From a checkpoint of a small transformer trained on Wikipedia.
Size: width 224, 7 heads of 32, MLP 896 SwiGLU, vocabulary 1724.
MLP neurons of a small language model. Each row is named by its layer, matrix (gate and up: input weights; down: output weights) and neuron, and shows model dimensions 0-95. Each number is 500 + 25 x the weight over its row's rms, rounded and kept within 0 to 999. Numbers have three digits each. A neuron's up and down rows have the sign that makes its largest values positive.
Before each neuron's rows, "fires in" lists the words (lower case) most often at its 100 highest values on Wikipedia text that the model never trained on; "fires on" lists the tokens most often at its 100 highest values on Wikipedia text that the model never trained on. A number after a token or word is its count.

fires in: "that" 49, "which" 36
fires on: " that" 48, " which" 36, "d" 4
L8.gate95:417485505494487500516549494512527474520493530506480503480488475566489521473504511526515528505510527528502484489567501535473504527504496578463534535447507500497482535550491514502499481542530504457485500518521472526479536497494487481500479526517508533462525474478484538521487467492525490487
L8.up95:483508486522502535490524481456521484513484511477516495508514483490494480464518497467484491492470507483466524511476486533501571489463491486495505495470473514484456514483481499522524505487483524523496488498493464483533509487496504504516541493519493492490536488503490447542517510521542452518
L8.down95:514444565477491504458483466450541484561510477495483524483478480513475527547497526493474477450531562466523489521492511507498456529495498471509498474502523506504463478468509467503487528466484452547504521488471496534527470551526509531485544464487519517485518486517466498479521513479489531496

fires in: "father" 22, "brother" 8, "bishop" 8, "husband" 7, "son" 7, "archbishop" 6
fires on: "ather" 25, "op" 21, "her" 8, "ther" 8, "and" 7, "on" 7
L4.gate648:483511494505502510511478493489429489467508471523489535503510486475462537492446520503490531496525483469480502470483500535497494538508461527436520488496497527490481516481469493480529491492530466496524537511515468517510501577496482546489538475501483455487478488534497467518475485469518456465
L4.up648:455484512472477524522469446488473489516508493532516513476496520510525490502485473486481497534521513500523525516517493486480511468509475524487506481507529513505476468571509492520521509534496448515567540551507506526506514506552502540484494514523552521490476476470552473499510517460483535481
L4.down648:523467524492501501485482512474471517513492547520518487493498508523522473511474550516476511489507547519527518480491489467482484495513505480473445460517478464497524512524521541486515501487468477523490512465493514521463526487464544497555551513492512456483475537477546525538476500481500460518

fires in: "of" 21, "in" 18, "features" 9, "puerto" 9, "architecture" 6
fires on: " of" 21, " feat" 20, " in" 19, "to" 10, "ect" 6, "iz" 5
L5.gate586:472465502468484509450499545520549517454545483505489466523505476511502481486530524438489476479474504513525477535561497517498561515528495449498516492493478509480500498491455503533516477536494495492477495476503479505479520479484518462478468488523514477583534493482498538500510519493499514496
L5.up586:507496468512500561466468487490551460448550518483489504472438500542515494491501504488491506516501479503503499521481483476504505467478463499542492493499537524481472542472517509514507470445513505541517518493521489517509496478461460474514480507473466488467469504537508518508506491466466488499
L5.down586:524521515493482538471485487519551499483504514478480474494510449492527523475479511510493482514505478563483488468488518485502494503456456481487464537483501520557496490500455468507519493480529519514530519521466512475465482492509482485482489506542551457476487468506501507520510476482464501533

fires in: "was" 57, "according" 13, "is" 10
fires on: " was" 57, "cc" 13, " is" 10
L8.gate285:510501483486497497535517524534547513483492488565474469538501490498502526473542490481475470525552500511483506496535517498499522587515542496534532530481514517547547497518527532539470476486500512501441513552471519525493550499511517500508484471502497497491488489517510518523502515498506496529
L8.up285:493511544529496493464488491533534506479483527530525502519523504558496472477481500485514502520509488515518511520504491471485470487437456497484486455506532497467508509526499510510522525548515502476472507471494548514497485490489489543491476549502530479497502488455523486532553496527496462536
L8.down285:471457545495515473466504550509538504489505562493449443456533508498503448493521472478517458574506527531511492519507488487488518503510492502489464478472485478520522501495506469522481500453518485496490509493503484478484536445518441498497518514498543472483484488514490498534531491490488467508

fires in: "had" 30, "has" 26, "have" 25
fires on: " had" 30, " has" 26, " have" 25, " pre" 4, "ff" 4
L8.gate802:508517449493508512466518512494511487477434477548486501477499510501523522502497514481502543449518506513488459471503501516485492489489493484516531524475477470468529540501535487519497554503538481470468562485507502529492468499439503475502434492495510495521499461458501498533485468501490521485
L8.up802:481465476554448483542515489500515472490516455533532515489495495500494544519463536459505476468505523512456491505468496517491506447476486504494478480474492513515504500491503478472515493479473486480467490459524499534471482472499480518507501464523491510508538470516499470475474485507482532526
L8.down802:483497480531506529511514510474509503491524479527501454545523506483517501530499483477518456474506475544524480504467480520502523506495482471486533524489499481508520477503465448497489500468503472498473466478474492499482527466514541486478525459512516492528469478528498503496501512513520481481

fires in: "is" 26, "based" 7, "of" 6, "born" 6, "method" 4, "aviation" 4
fires on: " is" 34, "v" 13, "ased" 7, " of" 6, "od" 6, "born" 6
L4.gate574:486482489534494505486503479481485531530488508556470527523508470495540492527497523444502550481535511498500523492529465502499504488524570471499505464448539443477489505473541512516479493515541512488500540528477517560440538510486504484493462481495526480483507487521492520514503477489520480500
L4.up574:482485522504512489471518484495524477510543492517501539478532545500507559537534477483550503508477491517546520470476518530506445481537523514502504460512528462501505476521494503555496517484505485422467473505493484501517510492462533481489475524524486479507485501461482464496556479500489453484
L4.down574:491488557516525540491501465524474444445510505508519520519522497518518487557539488494481497515498495528479450510498455493500473481510452459508510435515551515528505487512472454519510492495471493517499513528545476540518507493492515477515496471513435491491527516495505444543479492508521540501

fires in: "he" 69, "she" 8, "track" 4
fires on: " he" 35, " He" 23, "e" 15, "r" 5, "he" 4
L5.gate358:502467555490556524510481526533511513469474483533510483527538547480524484489479514514507477491474489510499483468519470508539510498481495501493513497482484478525516518499513490493486475505541486559459489537495527483471500468498538536503505501508523556517493494466536517467472475490520542526
L5.up358:510523499546521510557497483521493492494500461514524523473520509510521519469497523517488477493483522545529525491496487493475507528551501496515541466541503477480565458507514481483542509505501490486505479510504503486522496491508515482505516495489504534528560500441506517488523503464512513492
L5.down358:520518481491526480519447509512470513500479482520499507504521520486489475458434494456501505500458507512508524513462498519505523527507460523504496490506441539545478500535450499501498514506516481494460475522487493467472494525511512462534503470494522537458519496512480524488490519529504548506

fires in: "in" 45, "of" 12, "for" 6, "at" 5, "from" 4
fires on: " in" 50, " of" 13, " for" 7, " at" 5, "ep" 4, " from" 4
L6.gate724:487500467504498509532544458523470428511541501521485500514471525497559464460552511511504508522553508473503515500529471500539527481477497511518537504475514535495507509491533529503493530504503528463495523458468482510480512487492503517462488517488535495481453439491482519518484486502516490454
L6.up724:469451501507524529469453544521484472447511502502515537434491512482510501499546506457475485514530472493521529522499515482471516514475496506524510474508500484510531518524519516467532512506534482488496470522512456453508516458524469533499486524468505517473530490533503487525538476499534545501
L6.down724:449487500462487465473507491497500514526483540513477483522479469469523481460486496512492468460469536505500514468509432463489492512480470499500510530465506538501497489492486520489488477553501521505501523508508486484510496463584530505509519504533524484494518474515493529490540533505496487497

fires in: "from" 60, "in" 11, "of" 8, "at" 6, "during" 5, "to" 4
fires on: " from" 57, " in" 11, " of" 8, " at" 6, " to" 5, " during" 5
L8.gate578:521514510523483489479507495505519540480532510514489488470478478524465529512544527427514472479493505485523504504453519545516496490535568478514460522530478542501478467517480527512536521463529527483462511482518535493511529467516530518511480525465501504529497492530484477464509442489493492475
L8.up578:513520474481481512495499506486498520483480486511476490525507549475517466495536468470515546551473446540494473517495536507524555512497498451539516511472518498478468523484466502456479486471532507558501476467499469534514490479496489499497478475472483519501530494477522477530505503507499495498
L8.down578:508469484486494475525484492515506517481465497514472465484501474516485519498491483516539480499487476485489524488562505474466453481499464546498454452484471533488467520466547479535485500487490479531465489528502479513493501524521529481550451503495490545513500548519456508506497518512514525482

fires in: "that" 56, "https" 15, "same" 8
fires on: " that" 51, "t" 12, "p" 11, " same" 8, "at" 5
L5.gate888:494494542525467561494504496532553535469493531478472518466504535459482509533445494519481547525494535490495514475533500497474481501501501516494497523494467478552519473511522481497505499528505508453461487482478493519485522529512467506487527480520475458520466473474460519521521525493536484516
L5.up888:517545453507498485513551456504522515516498494459482512506508530504512526516481517526479546532526532485512485462504531549495488513474491499488516565486494524493461476523522508493493503443521521522471514537506521518470535473488528495553495538548444526527519474480474488553504535492507527452
L5.down888:486479567441467501515515508524525467479500511505510529446560530468519520492546511506533511491503509480500480456512524498528494479500465499512511464487493496509445512470522513528521512480529519521491518531477501475472483495489487466544489517430505507487502472523497478515481506469494497502

fires in: "as" 22, "called" 19, "named" 10, "to" 5, "than" 5
fires on: " as" 22, " called" 19, " named" 10, "amed" 6, "illion" 6, "oin" 6
L4.gate582:555538482497503463485460495518526532513531486462508474479452529527491544490461527521547489462501449544473475459457506480511474501512499491478483556483500499518505486474501554502514512497470482507519517510531490553490499555486510485463495482489511521483532461485478503497501474507486451480
L4.up582:508534487486479471526475520465488507531499495528451496440490502472545537504493524459520507525531507500508472528536501480531496502488560492499509521509539479503519505524547473518504474516518460511509524534511537518478526519517502533507520554500517578501514519540523508524502461525548472482
L4.down582:522487484481522464477478477479445531517516492514479490509445505520525488490476526477479478506477532492511494541515496538553459517491530481464477511540495529532516468482515484504500499539487526501495518468527470481476482521528508524464500507454525476573530534478511473491498500456479483537

fires in: "where" 38, "which" 16, "what" 6, "other" 5, "when" 4
fires on: " where" 41, " which" 16, " other" 8, " dis" 8, " imp" 6, "at" 6
L4.gate740:505514504443481475513527489483490513490494539456501506489458509484514497510475527493454518468502496511494484501477496528505475461479470476514504514490523529510527527506559501495457531505507534486497495517523513514471502509521479516521494501511511500538523512506479548461501465508470511537
L4.up740:542484498517509476499526481494539494527513495484515530473498502518502513481504496504475499486515503477512477507530538520508498518486420495530517530530511475515486471497499514531486506532461512506503495532526503506561502471467459509498532508485511488523507477492478520501460560430530465510
L4.down740:482484494464492503444516504469489479495494496533501489466495499490521510477477479471492481489510503502497485504510524474526509472542531527499466495535502511509483460477515485536494493485532518507541534468470529514486525487496482459554488436492469466479527480531509475533465519465460469475

fires in: "had" 43, "have" 12, "has" 9, "having" 7, "since" 5, "honor" 5
fires on: " had" 43, " have" 12, " has" 9, "aving" 7, "on" 7, "ct" 6
L6.gate449:519533470470497487504488497507518527490508481531488494497480493534517531527433492474501497528486544494470507460449548508521457475526525492519504507477531499563525575529524501488503517508516507520515470473455489521540458471489509506464493503537500508512505467446513475440529496481479484462
L6.up449:527482508496487513476502508511508521477519544533486505501511451523511553527464451499502551525444519470489475492479516478523452492514469547504533507473495516494553504474517487522484517480507476487539474518486441495536481490522495513488484477549464499513525478443459504481492479500541535492
L6.down449:495490493522473464488528544508519470474515483496490489521495550526516495497448473485484521542512508520558459510456551482569523536488511546471488530504493497515509563515535483521515525476520453480476540535504463522510499505550526512485508502497466479507495500550487535506493483491478510499

fires in: "who" 29, "some" 19, "allowed" 6, "all" 6, "which" 6, "other" 5
fires on: " who" 31, " all" 23, " some" 15, " other" 7, " which" 6, "ome" 5
L4.gate528:504513523455512516494523527461547518510525489482506512537515523535549454489493494503475505517514521473495482453530518520458486487473494517506495523466493497527503504541497513517544508475492476493477515494501522530513485523508497463529448506501552483517513521514479463476493443549522499516
L4.up528:525528521469516548511493499496509483454504477447492491457480497497566408485478519505495493489460549470522512505499480518451510500502532490501534534484490510480503468505499529548526480492460482490523513500490505531501490474495494489541524542484527509514507471486469483499513540524519519511
L4.down528:456506532493507521507490510509528488518473467491514487501509523505543484489511489493548518527473544522502550521506503522535513476496493502508497483474531534521492524493524494472508512471470475538518492492477479460494462489500516528510503517519519461466526488525472508511517475457474508473

fires in: "by" 48, "of" 32, "when" 5, "from" 4
fires on: " by" 48, " of" 32, " when" 5, " from" 4
L6.gate714:541530482511496543503486506418505511468539520509525486459516468494499467480551516524481510497499477526511478502513515458497515521480477489490503503488501507496453477516512499485507533522515506491537517502471469517499473470506519515549474487480479478535492497509476488479516451497507453494
L6.up714:551493486472520513415501516507541552500518528493504475512502527553507536490517481515492516485535518470526511477517494540496486521564519529499452456503514493466506531538486514498482478524502495524498487482480493550459492495504536519538494511520500508532497486458512508499485493546465516528
L6.down714:470468508512484466507519496539509511539497509444507524490463503509554515478474507503514521493496497521505524470484535513466500506500497527507522496496546469472527505505485488481496492480524507542488479464499549526511455473445533451432522506518492484478506479511506488532510507475499498510

fires in: "father" 24, "mother" 13, "brother" 9, "children" 7, "wife" 7, "daughter" 5
fires on: "ather" 28, "other" 14, " child" 13, "ther" 11, "adem" 8
L4.gate603:515494526475488515478441480497475527531510492502494517485489503520489492497497485497472520484471498473492521475491412476474501476463488515512517505500486480518529500571490520454514536471487517550547481447510517505509455476525479472526499528519513517433544519495557503491493501453491525494
L4.up603:518493505490515510531507495491479507509510471487494502482467508480531519501463497478478514513476509497469506452515499534476481480502494503442504536540448481535482472498519496500502527513528515509542523560529465487512486484529485562548472489533530441486435497515490475479527475435492483461
L4.down603:529493451497516542532503500440521495526520530470499516523538482474515474484486532467529499519486507520503519509521490485447457499466513518511486491499475535478507524518527522470492518496479475563506509506491470512487456501514507546486535512491516544504445469473531529520501536508437484468

fires in: "is" 26, "his" 18, "her" 14, "was" 11, "he" 7
fires on: " is" 26, "ch" 13, " His" 12, " was" 11, " Her" 10, " he" 7
L4.gate658:482511500506508520509479499479505466519478510498522469485492477538533552489497537540506514550551535511504515495489489474517542478514481546510492516510481489500535493530500498476499444483513529493496525481484467456470520521484498535485532467506490495517511449487449553512524520536516489545
L4.up658:528532458455563525520543466527481426479470485514515502493502494441491484525478501510449470509507488546503512469520489457485510506484510506514501531498466521506514493522492475530534515506478544535521549500534489454511526522495476502467543466494478515504495550481477501491531462537504486468
L4.down658:503498435476521524517543532526504461504531553531528499523482534469472485514466507461502491517528490491536529536494501485490519535521520514483529499489486531465484516506485509458520568470517488480475473531476489472502514513453533513497507514491504485516465500536508503463549486555459467482

fires in: "vice" 18, "as" 17, "became" 9, "of" 8, "appointed" 8, "was" 6
fires on: "ice" 18, " as" 16, " became" 9, " of" 8, " was" 6
L8.gate237:523536509491492491499523508497507541463480462562502516483510494507503499476493494513504471497506554481520474495522496489509515504520500534513488560487550476477500499504503505467510505472502536508470529478495498495463484501531482523447505496504459468491542549481499496552462503487483534534
L8.up237:522510488548477490448470512483518471532445566535509475510496513508520497482513504537492535559494506444511491501461514473507511547514490480488498523489530473494525562520491453523536508549478494487495471489514458507502502487506535474501508523486497466505477458513498504509412463488527501512
L8.down237:514537478510487458504518549492504462486514508530475489508505481500485500475479457482512476559495489428508477466475522463497540484565502462484506495459511506474533518513466530507492508495491449492531500537504498505509496522515505498469517477459509519479468513475449486510432491500519502483

fires in: "which" 57, "what" 19, "that" 9, "right" 4
fires on: " which" 57, "at" 19, "r" 10, " that" 9
L4.gate474:520505480468482495463493482508540481452517546496547543509509488520525479512539519509503491488526569484484501494534497523492479490494484522559468478481524494455512520499505471508522546461459507456502467515551475520484490493513458504519537496465498509482491468465524537493468501469524505505
L4.up474:496476526483529479491550482526536476466494512504532525546519521547526486521538502478514512475519511507489512485508488495519494489472498518499470492474533471471457469495546512493508540478488492467487470528547519513484513474531491536488567489507547507486454501509488483528503505488495460483
L4.down474:493550530495491500524527519457489515462487459511451534514490436514478474522462506517539521469467469549498479470495480504518512501474492519516526493494471499548462508525518473473473514536505457511507503501483534477488494493511519514487582531480475490488507512470524576485520544465484504480

fires in: "in" 49, "intersections" 4
fires on: " in" 90, " In" 4
L9.gate648:511476498486518499484512478450543446436511504475496425508526535460516508468556506505513495495486497455497503549510489507488474485487528510534507487493491473533487471530441497542511521508496485540515534509506477564507513475494482500464500506512495503455474470458536508526455481556532479487
L9.up648:508529495444499491539507539479513488521488542532465434495515494519506531540496474497491566472482466472536510503523501488499482430479475493508473527523472488486506519516494499524529534488540470489505534516509456505506503513507486447499524514463434552491533441492477524491473516554511542523
L9.down648:464510535496527480499498490509518497535497511535480523530496498473499500496504512481506484545454528498489486477511491501522479501538488463525523526472505477550492529480519497488532493522475505537513512549496498505517520512475561466470504509505506470472533518504444511525443469522512514494

fires in: "not" 16, "be" 14, "was" 13, "also" 12, "as" 9, "been" 6
fires on: " not" 20, " be" 16, " was" 13, " also" 12, " as" 9, " been" 6
L5.gate339:501471496513487492509522485462517520506503506500464523497489497497527495537495488535501476512505523490545544520473505485479479488508476465480516499475479472515519518525520533522486521534538485461467529508476517508486508489500465524519515484495518481502445510519456475511525493490524472513
L5.up339:514433482535536492498517493516529448534520498511467492495488526482494504491469486482506470549504541545495534450477500501534495508500494506489498494438508446477494538480500516535461517491537483467485525503479496479448494522493499523513539490480532484487510508531504567561485513480510507512
L5.down339:503487496490488500507518513478525533547520508494497511474523490525474512476492492504506503493531504524534494489450471470478503499477517487513491510516507465509522534509509506487489522490514486490482498556503482465508512517501545533498562490478532444506471512492488468507540501460508489508

fires in: "that" 34, "they" 16, "it" 15, "who" 13, "which" 11
fires on: " that" 34, " they" 16, " who" 15, " it" 14, " which" 11
L8.gate703:485492514531522483512461497478525536499506509498520458467491506524519448464468514536558510462537537472457494556539489533534500472503481511505487497492508482495502529463525491480507488507496471478481465513456480481508458481479511493481493474482510508497450488490488498462462507472500516541
L8.up703:479502472496478493533510449478523467522477533477536493483537508495487471543488533498474495501489480569496509433535483521514525498495481495513503469494520507487526480519503502492496520468472509542480502497453489495480506503490483509484505495490550502481487474532456480482494511550523483470
L8.down703:513482495487515522491540475501548527486486522505517549514522541495463482537498501486488534493458500520506508531474453541505475519515530477532451518546526482502453537481468484521508514503519504515500538510502501492491481503481557552496502502508510468504546489469498506512485498437490496449

fires in: "as" 65, "while" 6, "than" 6, "called" 4
fires on: " as" 67, " while" 6, " than" 6, " called" 4
L6.gate5:486489490511512479485471526504488503499478477426492502474472497488500509509480530519495481517526539563516524523509458501518519456528501505556508518508500550519555535491527502513478471474498502504516498510484486537488484471489516501494494518525544497427518509512515500529487519459540476521
L6.up5:489485495526503500490456460509498555522492505517505512485526481540515495489499524490536491537493501519502474518543487506493523532483504489514499537514474465473508538513513512520451495514542476469527505480486501512548486532530479543490503499527488465511533493513469464534574511503476469490
L6.down5:513556546488519489491498485504497532533456529448504471509497498512487501541507489488487513537572516483565483528480480502533450485534532502476501506531500534508507471510480478487512514486461524506472530541514550526478455453484529471439511474510532573532477516459487477509465502500475483478

fires in: "her" 28, "had" 17, "having" 6, "have" 4, "companies" 4
fires on: "an" 20, " her" 18, " had" 17, " Her" 10, "ert" 8, "aving" 6
L5.gate764:558509483534529515507486528497521511502512465476470472510487504483486515510449477531464527483529486508470487491473507497498464492458491523524512469446483498524481493521479516498523501530540491509482486483487536581496468553489483509492495483497491523550496467485470470468519518478540549500
L5.up764:496505473478572517519516463508535506488508493476498477476481538482535542505514500516521520495528523513561469495463455524504520500501462550489512461516517485555489527466527499511467582499525540476488514464486471466539473505481464484512488489504467520510478461478492508536525517495495504475
L5.down764:449492507510530510462542530529463532494482476528493484501448509526506506515488464486513523448528500506504478516471489497539550561493505508472514454463522503513488555512499520482519549475536491474454495465484453498476505516489486528523494486474479528518508502511511487531526508488511497502

fires in: "is" 58, "even" 7, "have" 6, "are" 5, "was" 5
fires on: " is" 58, " ev" 10, " are" 6, " have" 6, " was" 5
L9.gate103:532499467523493482481560523518517477476502477517469441517503485521514502497500528478511492531468520497489442497482499485483543474516479503464518493463512491495458544530475516536504483461492486471524513483522512518479523484467484510488469478492472487516539492494528519516513467532484515440
L9.up103:496541474480499479510491505497502465481513509523524457570478471504506497504486502501524480459474482540516479519470527460445522536497533502496472491488512493492550499524475470527557488482486486535471526481497544449517521483536487500512500529493512507468506497495479512532552501508478444496
L9.down103:479504488480454509501509506554533492513480505526490477453475469461519495479551497470504511466476542512527515494505471516515441537484517478491470493508498494513482518495501479510528481502491503527492500508493481550494546472497515472482462451481479497471485505476505533492495492454486527520

fires in: "in" 35, "of" 14, "countries" 4
fires on: " in" 40, " of" 14, "es" 5, "ics" 5, "ri" 5, "is" 4
L6.gate746:459529514462502536518508470499502496459516455458498493467472502463551515459513535505518486485513492465526490518542519512478484500525491500561496479484511499524545477478448458499516548515489493503505498497479497544508451473473485517508502500454530481487534513505510522493531479490524493525
L6.up746:469485556476495552469457513468475475509435487476523429510453499507518528475478532466503491502538493492516509489518520496504540473555475463483484495516494489485489520536501508484530486500491489559515510492481500541476524468481505516498547517484485474500493482521511466506557494526501480532
L6.down746:538517505484490509517526482533513490505486485492496516491522475513515515492526514469502525514498517517502461489462473523516482492506476454498510528485515536493514490550507536544488483528527538475470467526546484484479492530522555454487518536553445475528516493495493543466488517509512515496

fires in: "and" 87, "by" 4
fires on: " and" 87, " by" 10
L5.gate162:528476446490541513497512468482536518510497561513474491478493525522446506496509482495454468473472466521490501449495511514465523507481507532492510541474514490544499479472461496549481493471479513524429551510476504493521503498488515497514566520508506479510468499505501506483447510523483521470
L5.up162:492517494465497510481528552500520512504511523526471511466539501491497469483523496516488506523504472500512503530479442478490483488536533505509492475449510485489478488523511523498496500523520545482480489498492476484535545514505547515530491493520483528527532506503511498542484461506469502519
L5.down162:489499563460490497491477477504421519549509483499498520495474498521516512481480507494476512493530517517575506472471552483506477489526492495491524520512497523467487492521472472502475513515501490508488496496491560534523476496510501496497523453519507460527466473478500496458494511496496525533

fires in: "is" 31, "was" 13, "are" 11, "s" 7, "were" 4, "be" 4
fires on: " is" 31, " was" 13, " are" 11, "s" 7, " y" 5
L6.gate90:488534495461460478507487534532545496512519462507496506534478475510494505480461456485453484512505513539508525526510526501492474485491484490527483511490491507491545511487521508497495496484491510511466458503485483529474485530539526501483515502511514443502528528459505466517506529466529445543
L6.up90:468536485503482484495505470506525501481475474458517464491560495519458491444486473504485470536527536488474494506503545481480500496470497485461516472499516540520514495488543527497515503489514517492536530485495514502478495506549501525494490500482511476551529446533475482526507483506487433531
L6.down90:508512492504503500537501532518525484515500530446538535475504522511509465521486517524491494508510500475499460513512495483492504522498526522503537473477461517553555492478524535497456489462545491524545524504492466447467495472535502510503521488520491482522521489469533503510487510530576518494

fires in: "he" 93
fires on: " he" 50, " He" 31, "e" 19
L4.gate583:544515505524500527550468501530496511474498492529514505481509522558504537512509506512522511475464468487506506495463445488499526518521496523499487475499485497469497521513492515447492504452510492503503493480511521514489500501496517506464537540508496491467499566507497465533477485508494528445
L4.up583:521539463489493531533490528485508479467526492508530477454486483531534497469493501504470542505500516493470500465507457504514493516526505531507520449512466492474488496531515507517495520500472517492492478486492512510508508458457476504482442523458493486454498480493501515513513464526513534464
L4.down583:484489529488531497487517480461492543467468497470540530511490480539498504444491481518512532478517504492485519551460478493543499492458513523502487485487479491518483495514494548521482510493488487515481483500504530503531493467474571521493523505525514544452507503500560493509503472512485498564

fires in: "and" 24, "had" 9, "end" 5, "ve" 4, "adopted" 4, "its" 4
fires on: " and" 24, " ad" 13, " dis" 9, " end" 9, " had" 9, " Ad" 6
L8.gate497:500454492519452470503458481514522515481468472490520481491527473489527504517468498497467482542466501508496512476471432491512500533490498540495490491490515489506503512543517486510479524500496477478479489468478517509500484511457509460496489508508493469495485485501521468477515497541484506488
L8.up497:496512484481511548480547499525519507506547510467460537527500492508495484478483486523459543480510562489495486500511475508525450491527486525472526474451494498495473532499525487485482529547473519514497486524524530501509478465508530480534508458531447471548514538502472513523519488571522545461
L8.down497:489502519494488483488486547518524481462509444478515506479524490488491514491473518511493536512478510514504471502509521481489482474505555493481477464492491527476488503521508485506528558466521480487450493480514502511526514493514527482480492514461520522559513506474473496539506520508534445462

fires in: "was" 21, "is" 20, "are" 12, "were" 6, "an" 5, "player" 4
fires on: " is" 24, " was" 21, " are" 13, " an" 11, " were" 6, " ent" 5
L8.gate499:504465496493510533482448511448515455506524487501466517522500493499518500534523452452530510538530511510519526466515524473473492475486498492498570475529547490480481499507501551507441512471514507482511525488513485508506456492498489480559477465542502510537456492517494505516507518531522505476
L8.up499:441493441499503553510510445484516477529451508493548488487479459532529463500498527487495445491538477565449478458531511460451508482513497491511468503496500504479535513526487502513506478511497527489539519504501511549501479497480517469493535488498490518525470520510497505503499470485498495481
L8.down499:560505512546504550486509468504507460518546492518540544488522496548486493507510496479511505523480531488508471492538499483553475510519512472500524484511519521501505508471505504550502515480493501449525523510500436491493479481520573465458516464412508490503517475529478466474436496522509522466

fires in: "was" 60, "been" 12
fires on: " was" 62, " been" 12, "op" 9
L5.gate732:509543505486504468506483545497510527468556482526513494506502526543548412508487539536516486505489500491463523552503500495503504520534485464491503498461509455495506528514477535487480480479535494485454515527460473496477473518527487539496546492471504474541528494523519503503484481478541482496
L5.up732:478545505485529503554495521478512498489529495524502539498476506524554503504464505570542499491502538509503469504485480502522499479521490493487502501466528485486519550496457572481466494474519477463465519525502530495475494518518525522485528467466502480553472502528508527493485481465506486493
L5.down732:516512507536544501498545550519456467495494496456539527527492497476516477508508492473523504486493506493514464459461464494474508486532504530536513532492498487532482494506484486435486478483497433473472537483510496476477555495481511507507525477517487519522499431460487510513541544476459496466

fires in: "with" 37, "by" 14, "under" 8, "in" 8, "of" 6, "to" 5
fires on: " with" 36, " by" 14, " under" 9, " in" 8, " of" 6, " to" 5
L8.gate405:494472487509444517478498495494477472522493483476483476468511494446497539495495501452493494553506495492481434549453525503485526502482528519525534504523438506492522526502482458517503494504458524537523510530486474503457458494494493469491456481503495481525496520483503544501517485536497455508
L8.up405:479528477509516523485486493517473509499474491504463463525495504506498471511501512480503519476455502476521474484469488510450463507517546501462468528499532481509480469491580521449525468519475495556513499492451498492455488503494536515511492515523501464504469474501489520474559552521448458515
L8.down405:507498505496528497490527510498484489478520511481500520490518512533509520488483537529482522488487547497536459489466477504481504471531479507538475514491508481494513526469466500523513497485496503485488522520457501493462513484515539544504526505482520500543515461502487521512516507519478469471

fires in: "which" 56, "that" 17, "and" 11, "but" 7
fires on: " which" 56, " that" 17, " and" 11, " but" 7
L9.gate195:502486481468478480535511500533534550495499531508464454474492514459499514489451519499461527473471433498465495493475485546507505507505466498481503516528499505484516515534541525450456519477486460502476521505519491545524462498491532493522528494495479489509510544531439492492487486501487523508
L9.up195:515490488500541513550485483515534484506525481494482526513525456537472458534491526491485525526514516499500462504478513494522523508511514493494474480456480555510448449484508517525512496476523486511474497499465482527517543530512455533530480481476500498462522477533488521500486475499500470504
L9.down195:527511519535486468517513480451522504509552464484479501474484520512497473537499537504459530518516518499508499525490510500513465529513520496499517496532531511500516513459515506472536478550547486491507494480494506481538534486471508499525503526516495538482509439515488526507512456522485460522

fires in: "where" 31, "which" 14, "spend" 4, "addition" 4, "so" 4, "however" 4
fires on: " where" 34, " which" 14, "ay" 7, "end" 6, "est" 5
L4.gate347:543548530500489486492450499516459479520488501511546468480500492473484507501489495481453509453484511483490455487535471512549489502503493465533515454512487494520462470486523486496486516503513514476516457493453492513502467512500480466525492471465532473482478495509483532517449511525492509493
L4.up347:525479466498449526520477488498494518512458499477501504509482502468559495493481473522484518483485473505517500519508509503457513477502501518483516501515512503468492525534485507471470459562489513536551514497540494554507514496474465504484476552494547451529483515466461514497489509504491512482
L4.down347:532475455482519535531536504509503532480491522489500541470509480531555547510515463542514512542509485479532494486485508515513524494459454530481465496534485465517546551507492495480501506486445511528502450487509509499504532513477466483485484496524495507501532508513538490532500531465463456495

fires in: "music" 16, "research" 11, "worked" 11, "art" 9, "cultural" 6, "work" 5
fires on: " music" 22, " work" 17, " art" 14, "earch" 11, "ork" 8, "ural" 6
L4.gate641:474486495529435498525496511515499479541524466522481483555497496543538451518495496519511556517489499533528500522513520488545526538507541461498515504503506498468506518517511523464514515492511486483475472476519492527453503504494515530467471528483507496481496536472483459524435496517490504491
L4.up641:496471494511490507515522535458509462517514475459521534537514476492490498513508512498502490490454441507494483473508453505540518526540544534513478489491507510479559502502496482472512514539503524548492505493521477528508447475515483504500522533476496499511506507469503484540440483487555514457
L4.down641:500509562512447517544490502455468494517490518489509551494499508508510426479535518578493438489482516513498530528477510485500522476520544491555546529488484503496452466501521497510471510499527498494501527488515507479474551523484481509495477491473496519520496487492475463517493521510501489471